MLP neurons of a small language model. Each row is named by its layer, matrix (gate and up: input weights; down: output weights) and neuron, and shows model dimensions 64-159. Each number is 500 + 25 x the weight over its row's rms, rounded and kept within 0 to 999. Numbers have three digits each. A neuron's up and down rows have the sign that makes its largest values positive.
After each neuron's rows, "fires on" lists the tokens most often at its 100 highest values on Wikipedia text that the model never trained on.

L5.gate453:532501498436477520490507524494517492468541494483449563513467472507508490511501496506475525498503510510513501498514474502498479520427507519517515471514492485495513488502514568482506525517516469533492470506515522480499534468540497528501499487473528506478524515486484535481473499514517474491
L5.up453:500474502483513449479544502515501497556500476464498493496513493501475497450490506528452449509466519498449536526529516485554540486521530551567525559502480487527498454480507495497488496543526529495512539535495528490496532536513502510467484468465515557500466501508497479477524463492496492502
L5.down453:491529503463546495494485486474515484512484493490486541511532476500442511531470491523536493502481499476508489502486493491493496501501541486493470436519499483490485475522511462496542510506515524450513522474492458504537519509528487498463486535515482514456461451486467478470510520467509519499
fires on: " of", ",", " where", " the"

L6.gate69:505468471544498480479502543472480564526508512537500494492439488487495523495509499529523468506475459551503480493476547504533493471505488525515492497495494472467517520517450507532518528517527514524519537488507507488541525482533514478506496495490489474505486506476518478454513488525510514538
L6.up69:525493484500502473521461491511501491486489503526449514489531527500539542484505464524506515517463475486512480482526492530498467517501507526519502467483468496544528520526482487565507522512538526529532539488489493506527518497457525517497456499551521482510491478539544500486509480501540481533
L6.down69:511489516470545477494496515492452491499518475513490499485489472480483525480446512581501462506545451547450520510511505466451525514515532497508495491476520493493496537521517499453553494519490458487479490452487528460522472494500512454484492501460467484469536490501485523476486499521479494505
fires on: "-", " ", " \""

L6.gate611:476531516440490499500437472515500549503524490468518519508488501485523513532471511481515478519535480495526512508512478498495493513484498501435478487505532465509503490480518490520501499497501516513504554518551510500570502463533499512487469533511491542534509471482481488472454557467487507455
L6.up611:505505468450486553469466519525452502470438523506478526495533502476488489470516510472485524488520532505534485527473448521520482511493449505483474494484515475534452480503498483514512506534452481493501502504485503519496506498523523476444461489489493469478504480507517459487476507532499479496
L6.down611:497487499476502480521527507506461488516496540506498504498515515502506508499508492491508516532512493502514490493496483488506507486490507502516503519532514495510496527498518535482495534505504530517490505482492490500480513516505478535498516500514521502510506527485505525487509511491516535539
fires on: ":", " of", " the", " |", ".", "-"

L6.gate378:497518527490476492459501524517512480469529471535518478451522499444514478476584556477458522519548479493506453499514472521489504475457467548451516499521490527506505493464462524491540478518503487482545514480519472499487523497516499569479497471560503459449513449484513497522495513475526504461
L6.up378:486493549463471467502492496509484469458512440534498486464516515494499473474528524485462499532527497498541476522503471507472507493503489501498489472522472478550496495511480537525539488492501504495513509505474486476506519528539449543511471476563494458427489502494525479540504517481478525526
L6.down378:498500470502501502526513481478480510506493503519505524521514498481507487482485461497508485514488497509540484484491471467542502525501501480463518538519506509493526506459495468470499511487474476534524481527502505476482462517492534479485476530449485511556509530527487491489466476468474508484
fires on: ".", "'s", " |", " =", ";"

L6.gate59:454472525522511519489524502500536483471518496477491492530517503485450445495528547503534511486539506538524497466497454479504543479522497487491495495496478480473529519501456540503522511526505542487502481492538434480464513481483474510496478512464546470498501487501485492541485481510477527480
L6.up59:467556508525503535499491521531503479484503489476482543514525501522507502451507524508493529520475472556491509519498471515493541500494469513488471486468485515516459500449524506496502488473492515507495467533502502509569516509465504499489496472488506495516496522515451570539540472518506542481
L6.down59:506497472488482454494532488499473527522513512490453475478493479502444513501523530523502516523500495494444500523502477500483509493511511502491532508475534515549524477458515499506469513549539497500539509487473522488519473511490499502537529503487505512517496502498497509515498514500533484485
fires on: " or", " is", " have", " has", " and", " no"

L6.gate505:508505474484524514508502497504499461504438524518524538488524478451510489490512542517476528512518469506537466493473491511539518513460504464475506449511528503462464518518537525558471445495524495462489483501523523503558528511474506495480489509466479444509523517465464506466493496534521535499
L6.up505:551468516536529485543480490452483522472483510534503505503516526556493471512519458539511525515493537514510470448475499500500477528455482488524500428515482486507498526532451539530500537504516481478539463477516468511512486559469465513479479535492503491519494483506540549509512487507523495513
L6.down505:483503512495463468512530501501504508498488470506515490520496489516529509474525532473536472521462490498466509501513510484469496511464478529490511485534479509539501490497506561493528505529486519530529501481481523497492512485471516497503546495511487502481487536495532496497469471496485517462
fires on: " and", " –", "-", ",", " la", " or"

L7.gate198:540478506520533541497465492490556494465487496488541504496535554554502487516493495504519505505509513472528546495449489445551497506503474561503504510497496493501480516535479521515512530522503462514522481477474535497489510454485497451470502527524529507528496450506509536500496478536513510529
L7.up198:520462508519491501506500485479507486505522515490467562504495528501505537523525494512535555525508523458509531464526436485525462487502490494540510475494487490529498488510556459509504503491496485450467505477473484530501528480489539500458510493449468469499485516481462470498528509502503486526
L7.down198:520438552473492532472489509473486515479515479466485515536508506489476518462500513545486495531493495523462504541463456467484518512513504540501514537536536471480537526491506530487500482520473514515506548472503541470483513494484502505463489496470489527486473520482544492508483491540516504508
fires on: "I", " M", "M", " I", "L", "m"

L5.gate632:491519469455497529476512493523495525504496515461460561491549533567523507524480502523460521489543476482502489513469537514520499491528511490511497511475507481507504473474533493466500500485506444513505447513550469525460567502470478515444507516491477510500459459484524506477490469449485508502
L5.up632:512493517476492486458521481500485489504527483456502461449504498506501525493510538445536474464563533515493500483546471456542503491541454515520474519494527522468485502554458506492477472498501457504516461543478478499485500516520475529502500531478519515489539498512513493511458498483505530487
L5.down632:502508494471482549467539508481495527486519477518506489484525513510483507470503544462494457526496517510495492439532448497519497521525491485474513496508509485570524470477513489505505502521497505531468487516504455478520478537547529560482501498481520532541511541502526506457516553474452525451
fires on: " as"

L6.gate262:495507470476487507525538453511480507533470470512469469527524528494486470507518514481490510468519516509494509485513447477547488461452528499461514504501520469506523504465530523492458525459519474467469493544529515555473528506477510493487542513526485534478464465482510539464476546456528542525
L6.up262:502525501488505494504516467505486461491487483493535490495530547489462478510488472497509489466481466485523494559520458485562521512501477489489530492467527525465445490561485492510547509483511517483502484483504537556513527542499543525483444500496533481509512453484447522432478494479452520486
L6.down262:527498513503533513497480546460485513471516490503453503531505480493495517490483487483509478517535476495523521511505468538504510506509468507486546516502458485487521494468479448497503510490504492492471501462445512487512513489501436510451473505511516512512488508496518533473483471511519545514
fires on: " to", " the", " as", " of", " reaching"

L7.gate226:514444474542493507498516516535476512510480488491473490480489472536484529484536468454505493508466521541506507512563490507480525475544525526541482497484527490517471465512519484520471511504471488497495502508478527473484532479521501487490526509518468454550487493468539507505472478540483454524
L7.up226:534502519460504547509487483523476518519526482500507488484501499461496508516506486504441501485481497466516469453496476444504520543530458513512518486465504523490482494512490489508521506504495468525473524502478521474523551519508494477506517498504498506484529529555534541471459500472494510481
L7.down226:524491502566525450516463486496520493469469507518526482502513506518437486473491522485514469473474468527482521482545479503527529490484480526477489493511479479483480489519518533486518502482511476483522439474473486476531509477519524467442524515500496499512514496546486534495530535493519475497
fires on: ":", "-"

L7.gate596:495477473503469473463494475442480512544532473471502554521491514506504480472483489488494493520520487491489530498518452529505532505491541496495480496517512492534496529500486507518532526500512494494449456485482469507528490516489505485480490482500461548488502533517471468466470483461457515503
L7.up596:514444496496500497528467491478495532523514503470500511505477514532497527459503503533523494551506521478543532482522528516537562469565522511508506507500461491522526502506491527508505474505458450528469534570438488488528517543490522492488497512478522475466510497541528544500521450485478518497
L7.down596:529509491460491525505510484483524565500474476538504471445511497502512482531516510492481496499481503512537504489503510493511533485490484474484520480497493452536488479468483496502491478519499515468507491510466507478500519519491485523479471479536465477477499507513494505426511509507484503511
fires on: " as", " As"

L7.gate613:511483454497505525460472495555498483518512507479489515516451484472526495511471534538506481501506477486488556460477490516472543488496473522474485466539552516511497477489531499464509516492520481536481521501483571490473486477537498492514472425507549503507493522514465491483465516469471496478
L7.up613:513544517485499496453513512514497486530460504524497523486555511477490517504491486470493511471468501478508462490494474507542543501491519497547495537498465473518478543500488538507516467499550526487521486496489525527505518478512507509501499528481517466525514455541500527527461464494519501491
L7.down613:531518523493487510504466481498479473527502521519512529516559518532545497447505562485503489506508468555478506477456511520555483453473498516514521488479546452498488460469531526530485502504511508492504515508491470535485513508520533450481495485501480488520484498504481463552480500523519504541
fires on: " for", " and", ",", " of", " For", " in"

L7.gate365:505560483499521499506493481538519516508482520516501509496485531487512485476453513518478540513462490503507512501507507516511479483484516530493487518451482480473488471495492548503505555499489511510513486499485501497457536490571507534495489520508529448513469507502490483464481531489510498522
L7.up365:451487479521515562506461547517536478496488508501490505511480510493543492487504476492474504513486516487509488450476507525517468495522562456488549510480521461497529515475539535480472493497524452538489517467492475497456533506522532547499486531526500515480509512510506502502494524500477490523
L7.down365:499457505466513469503482498520482472512513500513522534489501501494482483481509468467532484483537519519493505516529502494481471505467521516498476512472488439536517507486515451498485525526553499475481481467491462526506507511514511503531442482518495484534488515470482492451488548489472520512
fires on: ",", "-", ";", " |"

L5.gate546:486548485480502518517503541513466536469506475475508506515513540488473501500481475480492521513442507513506488507515496532455557496511498520471476501484549441531487495504502479522497500523465470490502490495467479515465521486486499518508499486485526485527539496470506492502507551487496460482
L5.up546:514517541463477533517513497503451492488529483495503515488541488477533472513506474511519544491484518460548514511501485553512527501510528513471456513498484468529505444494517503533487498512473482528503533523493504509491506497479510478445522506518475498503523493505541465508441476503523533449
L5.down546:537499522511490490504508558516466511449495505490469544521483542510528496522502493491511485500499503523490488497532479524495507538484511526461483498541486539508464493483500470494458457509486486503488504460481532492476525509539550535475513499544496490501532471518509508532486564521538478512
fires on: ":", "-", " |", "°", "16"

L6.gate133:502473508502494478515532511594485470507544490484515498534478523465471538501482537499540479534495462428480557540531501485502508512478508480484497506517498543453501529529508514490514502518491519484520517493480465515483520498520471550542498493480529514467484490540537454514508481524475505494
L6.up133:528517488510498467518477487553486507504523485487545487540523498521530502468456504531490540514482484511511514521452478525483486505535510508518528495481473514504486524475509535498531516529496457440457458492520544442493538440457497475512491475502500481515483483504514507493553519480504523523
L6.down133:469523498504477532502467503454538484495514442462500523499533527452536498466507470518469504492487519463489505518463494508491538471564514451467503502490530490500542539476532467468515535517521539534497501536553497485533501499484536487522550522453499497532526483506498540516457509515499486453
fires on: ",", " due", ".", " Act", " is", " and"

L6.gate463:496518568531521509529528508474510525531435482496551537513470542459528522486556526457516535540484485500545495533491517513559433492558517478461491523497470499485462436509509493510492522496488508494524476435474476497527506500487485510517511518506499522463548530508513510529476507454516486524
L6.up463:455498504495456531470488536469471535518475507524507481510492504458490512500518556497458523523522518515469471515500506470502494489512520498497507473501531501478487512505476495517465509502482472508510504534505458492524526457520537530430497516503460489501505529500515476499563528514469464486
L6.down463:515515506445494501500478525543507535512501523476489483517510483453495516476500514436478478488479505505500540518496558492519465440499504522493457484486524490492545459470467513489474476483537447519508504489515437503500542484484505494460526516513495445529522501489500487481496527547464476494
fires on: "K", " Y", " (", ":", "Y"

L6.gate372:514517539469533533541499480499466509503512512480494500492513449436508466466497511498495535471490496522488483521533543498505480464504501494495508511497476464481500514475532538518529516509486516488488470519550467498453524500485467526521463506483504468487511535523493489484519516531461463519
L6.up372:460482464491522525495477468472487500460472496530547446466467498478446493512498483499466494487478468467491491438482504525495526524488501498505488455471489503543522542523479525460471487529491509513473500486467459463509531493497470523481479543492503486464495526523519537495505505529515524513
L6.down372:500516468514491520517542526483512504496508506524485537495462466522526497495523503474491497500500502509518512492501563522517493443482518527507507546476545509516508460449491534532489497481477480501508508494480431491543460541514455476525508454488483531502510484507505542476507502460537498510
fires on: ",", " of", "-", " H", "eh", " Gold"

L6.gate513:534478494475524469493485473549491505486539490489477531482464488518448589512484508513538501485537496488522495512479475496475490529519498501483508496535540534526484513458512521506500487526568516496524459510467516489498525470493515485477494547445556490469539475490496481470499497483501536524
L6.up513:526496519487495478484516505537492453502490467459469534504502477517523517464491495468515495527547495453509523518494513517455527511473493479491496483537514471466480543530524532483477515510539514438535476497519556491475509525506535501492483505505541482520524505546467496490507477477497487529
L6.down513:517505533473500493508477491489479523518527466485512560463517471488522495497486501514515492511487475507470529488464505498510523494466506519514489501499496514493490510530484503479510491491463492550470476512485510491537474512480503474485464473499496515537473472523472493492535489502498480508
fires on: " and", ",", " of", " was", " is"

L6.gate635:506481514467522538527491496473497527496487513475499496510515518484508516494526488509518469527485467519543564532505488474528487501524517508473514482508509484534499515539504470527524485542523477467507499490505491490522465476485460527507480510490500495500506489502541530448477483458532493481
L6.up635:501436499532520515502525505465486532533486507518503484494509493496493523532500501496499522462466535482473541533502444477525509478527500509494472450514501533528523467497528518492518457490488488492490509488537479504526469467495455460476516483490464495494501553551476510480495472501506487485
L6.down635:445494493504496471532504511509479490450535503476543495446489508501501500513470492518450497528538494517540527484503467489506487530529484538525485514489480517506500513500530434502526490509527499500536513484532517535493523480507504526466457527531488479547509498552486474485533493540514479508
fires on: "m", "en", "M", "e", "i"